From a checkpoint of a small transformer trained on Wikipedia: 25 layers, a variant of Muon for these matrices.
MLP neurons of a small language model. Each row is named by its layer, matrix (gate and up: input weights) and neuron, and shows model dimensions 256-351. Each number is 50 + 10 x the weight over its row's rms, rounded and kept within 0 to 99. A neuron's up and down rows have the sign that makes its largest values positive.
A block is one neuron, or neurons of one layer that tend to fire together. Before each block is what it responds to, as a language model described it from the Wikipedia text at the highest values.

Final word pieces that complete nouns for institutions, offices and places, such as the -ty of university, the -il of council, the -ry of ministry, and the -man of chairman.
L9.gate22:48 34 48 50 54 39 66 55 50 55 65 46 36 43 29 50 50 50 37 65 64 45 43 41 55 58 46 53 52 33 28 53 48 57 42 51 56 35 48 45 32 60 44 41 50 55 59 75 65 60 50 48 44 49 53 54 52 44 31 27 53 56 78 49 43 63 54 44 63 46 49 43 57 60 46 40 70 51 60 59 51 38 45 63 46 50 74 57 47 44 57 55 49 57 58 56
L9.up22:40 59 61 43 55 38 37 32 28 54 42 38 48 35 61 43 41 47 46 58 53 64 62 56 49 45 54 56 52 58 46 44 54 51 55 57 48 48 47 44 49 54 48 45 44 50 41 53 58 47 57 50 48 41 58 61 69 38 47 52 37 62 53 65 58 59 62 38 59 58 46 46 40 30 57 47 56 47 41 56 56 75 59 41 41 43 62 55 66 38 69 38 40 39 65 69
L9.gate253:49 46 59 40 49 41 50 45 47 33 71 51 67 53 40 47 56 54 51 62 53 46 51 53 58 56 45 54 54 49 31 46 61 32 64 44 49 44 45 59 54 70 66 48 48 50 44 43 66 72 46 67 52 45 61 51 54 45 32 35 42 52 44 51 44 54 42 53 52 49 53 37 62 68 51 51 43 50 65 49 56 64 65 49 50 57 39 65 53 58 52 43 56 59 57 32
L9.up253:49 55 70 35 41 65 48 43 57 70 49 65 63 52 42 52 43 66 48 37 51 41 42 36 43 45 48 55 51 42 25 65 75 50 71 47 42 56 42 71 50 42 61 42 34 52 51 47 47 56 50 70 47 57 50 55 44 52 63 48 52 42 47 30 36 52 72 31 63 38 49 32 53 48 60 59 73 46 49 46 39 52 52 47 57 58 53 38 38 41 39 66 38 61 49 46
L9.gate365:45 57 46 68 36 37 59 40 38 44 71 54 37 25 55 49 55 62 36 46 60 55 47 69 38 49 58 34 62 40 56 43 54 59 55 61 53 39 47 67 66 41 66 38 55 75 48 39 42 55 47 56 57 45 61 55 38 34 19 41 54 48 63 49 41 51 44 55 65 68 47 44 39 58 49 51 55 33 56 40 60 56 65 55 39 27 42 40 37 46 66 55 35 53 46 48
L9.up365:44 46 59 49 38 54 56 60 41 47 42 43 60 67 42 39 54 47 57 48 74 40 57 43 33 36 26 55 53 36 55 53 48 52 59 61 34 43 39 73 61 68 56 41 54 55 62 47 48 42 57 49 49 57 53 57 48 69 26 34 53 59 40 41 50 62 39 48 56 42 59 40 45 61 36 39 52 47 53 48 51 41 42 67 65 51 60 61 50 51 48 45 53 58 51 52
L9.gate601:36 62 50 54 53 31 46 35 45 42 43 56 49 35 41 42 56 39 29 66 45 41 48 57 53 58 52 66 56 57 43 74 53 45 50 47 51 58 55 45 47 31 52 50 52 42 39 52 50 50 45 63 54 44 41 33 46 49 61 54 50 57 52 50 30 58 60 55 52 33 47 38 52 46 34 49 57 50 68 51 56 38 53 41 44 49 71 56 48 69 47 64 52 45 50 59
L9.up601:30 50 44 48 57 54 49 47 39 51 50 42 63 45 44 35 53 42 46 27 47 53 49 49 46 54 33 34 51 62 46 69 59 41 58 47 59 60 47 58 32 31 48 45 54 46 57 59 61 28 43 65 55 47 55 62 40 35 41 55 62 55 39 45 33 57 50 60 39 26 54 66 39 38 36 65 39 39 47 50 50 58 69 52 48 64 44 54 59 60 51 63 47 34 54 54

Fires on "is"/"was" right after an entry's subject name opening a definition (Desroches Airport is), and on mid-word pieces like Easter-n, est-imated, e-con-omic.
L10.gate189:39 57 50 59 52 62 48 47 64 45 60 73 39 51 51 53 43 49 45 32 37 50 60 52 39 44 58 54 38 64 47 34 17 53 57 26 47 73 62 43 54 49 50 47 43 62 57 57 63 50 37 53 49 52 61 24 72 50 53 39 37 46 53 65 60 62 51 45 42 55 45 64 38 32 40 53 54 49 46 49 67 59 57 41 69 33 65 27 41 53 47 58 36 59 47 59
L10.up189:40 62 48 55 52 48 60 57 35 47 62 57 49 68 26 44 38 33 40 41 45 64 57 47 72 55 53 51 34 45 51 52 35 39 62 37 64 55 60 50 34 41 60 24 51 60 62 57 56 34 39 45 56 49 40 46 52 49 36 49 61 74 40 42 48 51 45 59 31 51 50 51 42 43 51 47 43 53 79 67 53 73 40 57 59 44 62 29 37 47 60 51 53 51 47 56
L10.gate272:55 58 29 42 43 44 41 40 41 34 61 55 48 43 52 64 38 61 35 58 46 58 51 57 54 47 53 43 53 43 38 46 41 46 51 51 56 36 50 57 51 71 41 40 50 37 38 30 41 38 49 36 56 62 49 54 41 44 53 49 41 39 45 62 49 53 47 49 35 56 52 50 28 41 43 50 58 30 45 41 26 72 51 46 50 57 31 29 76 51 39 39 56 55 57 68
L10.up272:49 52 45 48 59 60 57 48 38 45 46 23 54 60 55 51 49 52 51 51 52 49 30 47 40 48 51 36 45 57 41 59 52 32 41 48 40 56 45 50 51 77 61 51 47 45 42 43 44 58 47 67 46 60 53 48 35 58 44 42 48 31 38 49 42 51 48 45 48 63 47 49 56 40 50 35 42 45 77 41 40 63 56 40 61 56 42 53 41 42 46 45 50 47 51 52
L10.gate473:57 35 52 56 47 37 54 59 57 48 39 69 58 50 53 49 76 62 53 59 54 49 43 53 59 52 62 37 59 50 59 45 48 61 55 57 68 64 54 36 60 44 43 54 40 36 57 64 59 43 37 56 52 70 42 64 57 59 74 42 65 49 49 57 62 59 62 33 48 42 58 60 37 58 48 45 45 63 56 40 37 47 50 53 39 44 49 54 66 54 50 41 44 51 52 55
L10.up473:40 68 38 54 55 35 52 47 54 39 44 58 49 64 45 38 42 52 73 57 73 61 55 64 53 58 54 46 48 40 46 41 49 53 64 62 38 76 48 61 66 54 41 35 37 46 48 35 39 41 43 57 60 58 41 57 50 62 48 55 56 44 50 43 56 61 44 44 52 64 49 61 36 38 34 39 48 34 53 63 38 34 54 63 71 46 40 55 69 43 45 56 56 38 37 62
L10.gate538:39 45 41 53 39 46 32 53 56 42 76 46 56 48 48 54 45 59 57 30 58 45 30 34 50 45 37 36 54 50 32 54 58 41 29 45 61 46 48 60 59 51 54 42 55 47 44 55 64 71 53 60 47 54 41 19 66 50 66 47 45 44 53 45 48 37 54 38 40 52 57 57 76 33 51 43 42 58 51 48 51 47 44 32 48 52 47 58 52 37 51 53 50 41 43 43
L10.up538:58 53 39 55 46 52 54 55 41 53 55 68 42 29 52 65 55 36 51 64 50 41 36 58 42 52 51 47 37 64 51 50 32 67 51 69 35 68 53 52 55 79 50 42 56 75 62 77 54 49 44 59 65 58 45 42 55 44 63 70 49 55 59 46 60 63 34 50 68 45 58 60 49 49 51 43 45 50 47 58 52 52 61 42 70 51 34 33 56 45 49 53 50 38 62 63
L10.gate561:41 60 50 52 71 70 48 57 41 52 45 57 51 50 43 33 45 75 60 56 61 51 65 41 57 57 68 44 43 54 47 47 52 48 41 40 40 39 41 55 40 81 56 44 54 57 39 50 48 55 34 57 27 56 57 55 62 67 52 38 41 52 53 61 55 44 47 56 33 52 42 41 40 56 60 45 64 57 34 42 33 30 52 47 54 36 46 51 65 36 47 67 52 47 56 54
L10.up561:59 54 59 51 54 66 47 45 43 64 40 43 56 58 49 44 51 59 45 57 39 47 54 56 46 48 35 54 45 43 63 32 41 45 64 43 52 59 51 57 58 75 39 61 39 37 64 43 41 41 45 63 50 42 42 43 56 38 55 38 68 55 48 52 50 40 56 39 45 45 49 35 38 55 61 44 49 49 44 42 58 58 47 37 40 35 52 58 60 57 43 54 52 54 50 48
L10.gate664:46 46 53 42 49 48 41 52 54 66 53 51 50 33 44 48 47 66 52 66 64 46 48 54 43 66 52 54 44 47 44 54 45 52 45 50 57 58 39 46 42 41 64 50 57 55 49 57 45 64 66 48 36 56 70 54 42 56 38 59 39 49 52 28 68 49 48 60 47 69 45 36 31 32 78 45 34 56 40 56 55 32 34 57 53 51 53 38 73 46 49 33 54 48 70 61
L10.up664:48 40 65 61 54 49 55 48 62 63 44 36 40 39 29 22 38 43 56 36 45 53 33 44 45 52 43 59 58 47 35 39 24 51 53 55 80 43 50 35 46 33 61 40 73 51 40 54 58 56 45 52 55 55 66 41 40 51 46 62 67 47 43 57 37 45 53 44 36 64 49 42 35 47 61 32 51 73 35 57 29 55 70 45 41 46 53 63 54 48 50 50 65 52 60 53
L10.gate875:49 63 40 57 36 59 37 60 55 40 45 60 41 40 48 49 33 32 76 37 58 55 41 46 55 50 54 65 46 51 47 47 37 41 39 39 47 52 51 54 55 44 46 53 46 54 54 40 41 35 53 44 56 45 56 59 46 40 56 63 37 46 46 48 39 34 45 45 43 42 37 57 39 67 59 41 60 60 76 38 50 34 52 57 54 47 64 36 69 59 49 42 55 44 43 60
L10.up875:49 33 69 46 55 39 49 60 55 53 44 39 38 49 51 46 36 46 65 37 56 37 62 56 41 44 46 67 61 58 50 49 44 45 48 41 51 37 74 72 63 41 56 61 37 39 36 51 61 52 45 67 66 57 61 49 64 64 71 65 62 57 51 46 42 61 46 53 53 58 45 56 69 41 41 33 41 42 61 52 49 54 68 57 45 54 33 50 64 55 54 47 37 51 38 45
L10.gate980:62 69 44 67 58 41 57 39 47 50 72 46 61 49 58 32 58 39 56 46 45 54 56 59 40 38 51 57 59 51 54 55 55 70 36 42 57 38 62 36 46 74 61 35 57 48 46 56 54 32 60 59 56 42 37 55 38 59 38 52 46 48 43 60 65 45 43 46 54 40 53 48 60 69 52 64 45 47 42 59 59 45 45 40 54 48 54 57 45 77 49 45 46 48 47 43
L10.up980:67 63 48 75 44 50 51 43 61 61 50 38 53 46 64 38 53 30 64 38 57 57 35 52 54 53 62 41 52 49 42 52 51 49 45 51 58 62 47 61 59 48 34 48 61 30 59 63 51 38 57 60 50 26 56 33 55 38 38 54 55 62 54 45 49 60 56 33 50 49 44 43 70 64 41 60 40 50 42 53 42 43 71 54 43 52 67 34 45 61 46 34 49 37 34 54

Final word pieces that complete a word, often in world, international, global, national phrases, such as Worl-d Championships, Internation-al career, glob-al.
L12.gate769:52 58 35 64 56 46 54 56 31 61 32 71 46 39 66 38 46 59 53 38 21 64 36 54 57 50 75 32 54 42 17 54 53 39 47 31 63 57 20 50 40 56 27 55 72 51 57 24 48 43 45 54 49 36 60 56 44 41 56 58 54 57 37 56 49 45 53 52 52 55 53 53 57 42 59 39 35 41 68 58 36 58 67 44 50 48 58 47 43 40 62 41 44 55 57 62
L12.up769:41 56 41 62 68 44 58 49 42 50 48 54 44 44 49 55 39 58 57 36 50 59 56 57 39 25 56 41 41 33 42 50 72 41 46 47 41 63 67 56 47 61 48 47 49 61 46 62 35 42 49 48 51 65 63 62 56 32 69 42 69 46 57 49 46 45 35 37 40 51 55 50 41 46 49 42 43 54 78 65 30 41 58 63 49 51 63 51 56 20 51 39 52 55 47 48
L12.gate896:36 50 55 44 54 36 74 51 38 61 52 50 51 37 49 63 55 53 52 51 41 49 58 61 60 55 57 62 40 50 52 57 37 44 44 47 45 48 60 41 55 62 66 34 52 51 51 51 37 69 60 57 40 31 61 30 53 39 58 47 58 62 41 52 53 43 18 38 42 45 67 46 55 55 67 53 49 46 56 61 49 54 38 49 67 28 52 47 51 50 57 30 47 53 45 63
L12.up896:38 67 46 42 59 45 46 54 59 53 69 59 49 47 52 46 61 48 43 36 60 39 45 58 60 63 52 49 71 38 57 46 56 42 38 43 47 51 53 42 68 39 44 56 42 42 47 44 61 56 48 52 42 59 39 47 56 43 44 57 53 69 43 53 51 66 57 47 60 53 63 53 49 70 50 56 45 53 62 48 42 43 37 47 53 44 43 58 64 47 43 41 70 46 36 57

Final word-piece completing nouns for performance venues and media, such as studi-o, theat-re, tele-vision, st-age, radi-o, festiv-al.
L10.gate8:51 58 42 60 48 64 42 66 75 54 49 55 53 65 57 49 42 73 59 60 45 28 54 48 55 59 65 50 53 54 31 48 54 62 39 37 51 44 40 46 55 70 51 60 51 34 55 50 55 62 46 38 49 57 60 69 47 55 38 27 53 51 44 48 47 50 39 35 57 44 61 36 65 49 51 53 58 48 41 57 28 28 37 22 52 51 48 41 48 49 57 39 47 50 56 65
L10.up8:37 66 44 52 60 61 49 48 55 52 28 59 52 59 38 43 37 59 56 47 46 36 39 54 35 53 62 57 49 38 29 42 55 51 50 47 46 43 60 35 68 49 32 52 55 44 33 45 42 37 56 43 45 45 52 48 37 62 37 50 56 40 57 62 43 61 40 33 48 62 47 55 52 56 45 48 61 38 45 43 31 46 54 34 44 57 46 52 43 48 42 46 40 45 47 61
L10.gate59:27 53 37 52 82 21 52 48 43 54 41 43 60 53 59 41 49 58 49 48 53 50 41 53 53 46 38 59 50 49 63 36 35 61 66 50 49 61 54 61 50 56 73 45 31 56 36 52 61 58 61 47 48 35 52 44 63 54 46 44 61 52 51 65 37 61 60 55 40 55 58 48 58 44 66 47 40 49 63 59 45 63 38 30 49 58 41 37 52 59 41 59 58 42 53 51
L10.up59:59 38 37 63 31 49 31 40 56 49 59 53 37 54 51 63 60 45 61 53 58 30 53 50 53 48 45 50 69 59 57 53 72 52 39 54 47 58 56 56 46 51 44 74 43 52 33 37 49 56 47 58 63 46 41 55 43 46 49 50 49 52 58 58 49 59 54 44 50 58 68 60 56 50 41 45 54 49 66 56 54 48 60 50 35 56 61 57 32 60 50 53 48 42 41 38
L10.gate188:44 48 71 45 44 26 42 40 41 58 65 50 40 43 34 47 52 63 41 53 37 59 61 53 42 56 49 46 47 45 35 44 40 54 47 47 48 60 45 52 43 34 38 53 51 44 36 58 53 47 42 50 50 49 55 33 60 55 55 46 45 84 48 75 63 63 47 69 42 36 59 62 52 42 51 60 55 57 36 50 70 43 46 59 39 68 42 51 52 52 55 61 49 56 42 65
L10.up188:50 46 48 39 61 48 57 51 44 64 34 66 39 36 38 51 74 30 42 58 58 48 39 43 51 56 55 53 58 51 64 50 65 60 55 57 59 33 76 56 46 55 32 47 42 67 38 40 53 41 35 47 56 49 31 43 45 58 38 49 40 39 45 32 38 46 39 62 38 52 42 58 54 42 33 32 32 58 52 47 43 51 67 50 40 55 45 25 33 45 49 48 38 40 60 55
L10.gate380:57 30 71 48 38 55 42 56 59 37 51 50 59 44 60 47 67 65 39 53 52 59 52 50 53 55 64 66 78 32 27 43 45 62 52 40 39 51 61 43 18 65 47 45 63 75 44 60 46 52 53 57 37 38 33 39 52 44 38 47 50 50 52 53 68 66 54 42 51 47 54 54 79 43 52 44 44 52 43 46 47 36 37 35 44 47 24 45 65 52 47 54 51 39 46 52
L10.up380:46 63 43 49 41 50 40 42 58 57 54 66 47 29 55 56 40 65 77 34 33 43 39 34 69 37 48 68 54 34 51 30 46 57 49 58 46 43 36 53 37 53 47 54 66 50 50 69 58 41 52 54 54 49 43 16 53 60 50 50 53 44 30 65 61 71 49 56 63 57 64 48 56 46 44 51 43 47 64 39 64 37 35 38 46 56 38 64 34 40 61 58 38 45 40 54
L10.gate478:44 57 56 46 42 58 50 61 75 47 62 49 49 63 51 71 50 39 18 48 69 59 52 61 40 52 48 63 64 53 42 49 55 27 58 41 57 45 64 45 53 37 43 52 47 58 57 37 59 66 41 55 67 29 52 37 43 45 39 34 61 52 51 73 44 45 38 35 59 37 49 54 53 56 57 60 65 45 44 51 48 48 46 52 36 43 63 50 41 54 35 49 51 59 68 58
L10.up478:40 61 56 56 32 45 49 60 58 51 53 34 48 49 48 45 51 56 34 27 62 49 44 60 48 52 45 77 64 49 46 59 57 41 40 34 39 41 48 48 58 44 52 54 50 59 46 50 61 50 49 49 68 38 50 41 43 50 43 26 57 54 69 50 49 63 52 41 46 64 40 42 49 47 50 65 45 44 42 55 41 53 54 41 45 58 72 56 37 58 59 49 43 82 63 48
L10.gate563:47 52 67 48 42 26 53 54 39 40 55 55 48 45 39 40 61 59 42 55 51 74 51 48 53 59 36 55 46 56 55 54 55 40 40 64 55 41 35 45 59 44 44 49 51 53 81 43 57 36 57 46 59 46 53 61 57 65 49 26 48 67 44 72 39 60 46 53 31 42 46 38 55 41 48 28 46 65 69 55 40 43 46 45 50 43 44 41 55 46 60 34 65 46 42 58
L10.up563:46 30 64 62 37 54 56 49 25 46 42 68 45 63 52 41 73 48 58 40 45 45 55 42 41 42 42 52 49 50 54 35 70 50 47 46 61 36 47 47 59 49 38 40 36 43 38 32 46 47 64 58 69 53 45 54 34 66 41 41 45 65 54 80 49 61 42 52 52 39 33 46 49 49 43 45 52 45 45 52 43 41 43 56 48 54 59 40 34 46 56 42 44 35 42 53
L10.gate859:44 37 52 55 56 49 37 68 60 56 47 61 46 55 59 55 49 49 66 57 65 57 50 37 26 65 75 43 62 50 42 45 57 45 55 53 41 35 56 40 46 46 66 52 60 46 59 30 49 44 47 34 59 59 52 51 31 50 36 50 67 47 32 55 57 61 47 48 44 36 45 55 47 61 64 59 66 53 45 52 63 67 61 47 54 33 59 46 48 38 49 37 40 44 34 52
L10.up859:46 41 43 69 49 80 58 66 67 50 55 45 57 61 55 65 38 51 52 49 63 57 58 44 41 70 49 50 47 54 47 55 43 39 53 46 52 45 60 54 42 41 46 42 53 42 51 32 64 35 53 52 51 43 46 47 45 74 35 46 36 83 54 54 47 52 43 54 65 20 47 40 67 35 40 48 62 33 43 47 48 53 46 60 48 48 36 40 54 50 61 48 53 52 50 62
L10.gate862:45 42 37 52 49 40 46 54 52 62 49 49 42 50 54 52 61 56 54 65 58 30 40 61 57 38 59 43 53 39 52 41 56 66 39 58 44 64 45 63 53 51 44 44 63 59 40 72 56 42 51 52 56 41 47 52 52 50 53 55 42 51 76 37 45 57 53 51 35 46 49 54 59 42 68 59 42 54 38 54 48 44 40 53 43 55 50 79 57 48 58 54 49 57 39 39
L10.up862:45 48 61 45 33 48 73 50 62 44 59 48 44 52 53 77 46 47 48 41 57 56 64 57 67 53 45 64 41 43 46 52 55 46 52 53 60 47 54 40 61 50 70 63 56 39 42 57 58 43 47 49 42 29 58 48 60 47 49 48 64 45 42 63 59 50 51 49 54 38 29 55 34 73 59 58 40 71 49 57 52 58 63 41 45 45 44 43 36 46 53 38 49 33 69 73

Final word-piece completing a split word, mostly compass adjectives like wes-tern, Norther-n, Easter-n, plus Neth-er-lands, elig-ible, to-ur-nament.
L9.gate37:63 41 36 44 41 27 60 65 50 54 37 69 55 52 30 56 51 75 26 48 55 61 51 45 55 47 41 67 57 33 24 53 59 44 35 50 53 51 50 34 48 28 60 45 36 57 60 45 49 50 52 41 32 33 49 36 51 63 45 50 50 62 51 31 56 48 66 52 53 51 43 41 57 52 45 37 51 52 34 38 54 52 50 48 60 65 51 57 51 55 52 57 60 52 45 31
L9.up37:71 40 57 42 35 37 49 67 54 34 36 64 48 44 50 25 58 51 66 39 44 48 39 39 58 60 52 63 59 53 53 49 46 43 52 45 68 51 49 46 44 66 45 34 51 42 42 30 61 59 38 60 52 72 62 41 54 51 37 43 35 49 41 68 52 62 51 35 57 58 33 47 45 52 53 60 53 53 38 56 54 61 55 40 45 54 39 49 51 47 57 41 58 35 41 52
L9.gate332:59 43 50 48 48 33 55 31 49 64 53 34 65 60 51 52 44 64 37 55 48 53 63 32 60 48 50 48 43 44 45 59 53 51 23 53 44 37 50 35 41 46 52 33 61 62 55 49 56 49 41 60 50 42 42 36 44 49 56 54 55 57 35 47 65 26 48 43 54 61 43 46 65 55 51 42 50 54 59 55 60 46 58 30 45 57 34 57 58 57 59 57 50 53 40 46
L9.up332:60 45 66 40 47 45 52 57 43 54 40 32 37 52 52 47 54 71 29 53 65 54 58 49 65 62 51 59 55 52 49 48 41 58 51 43 45 37 54 40 58 41 49 57 39 63 52 53 41 50 31 43 54 57 42 41 43 58 60 55 41 48 45 56 42 56 48 50 50 59 61 63 58 69 53 43 51 48 36 54 57 42 38 53 51 40 51 45 32 60 44 45 53 70 57 66
L9.gate696:65 55 51 56 74 43 47 49 42 53 46 42 61 60 48 39 37 54 64 67 36 42 59 62 55 57 35 51 53 44 39 47 52 47 46 57 59 44 41 58 57 33 62 42 51 40 64 39 39 43 35 32 39 62 55 52 53 50 60 50 54 46 41 49 37 66 53 57 43 30 58 56 51 56 45 45 44 69 49 60 78 44 48 67 55 46 48 26 56 57 66 54 62 50 42 52
L9.up696:67 46 52 53 48 58 49 57 49 44 47 40 60 56 59 37 19 51 54 64 38 41 64 70 47 57 34 68 37 51 51 37 43 71 63 63 43 34 33 41 34 37 44 67 53 47 73 44 41 35 32 38 49 51 51 52 42 65 51 56 38 49 46 43 45 62 47 56 63 42 51 47 36 49 57 47 39 45 38 30 67 54 54 50 46 39 57 48 52 60 57 39 74 65 37 51
L9.gate944:46 35 42 64 54 55 62 61 49 53 53 58 36 74 60 41 61 51 72 52 59 32 54 37 40 44 49 35 51 62 58 51 38 60 34 51 50 51 44 54 51 78 53 56 33 58 34 53 59 44 48 52 46 40 62 39 49 54 46 69 46 61 51 47 50 33 44 46 46 41 58 47 47 45 50 49 59 35 48 66 64 33 63 54 52 47 80 51 48 41 47 64 54 36 48 36
L9.up944:35 40 41 62 48 50 57 59 43 55 42 48 51 65 50 41 38 66 45 58 47 42 44 57 38 30 60 64 41 56 44 51 36 49 69 64 58 41 39 38 51 50 46 41 63 54 47 56 77 49 60 52 43 48 43 33 41 61 65 48 58 52 56 37 51 55 54 39 34 64 46 53 57 49 47 51 37 39 58 35 49 67 64 58 35 39 58 60 62 48 45 53 48 58 60 50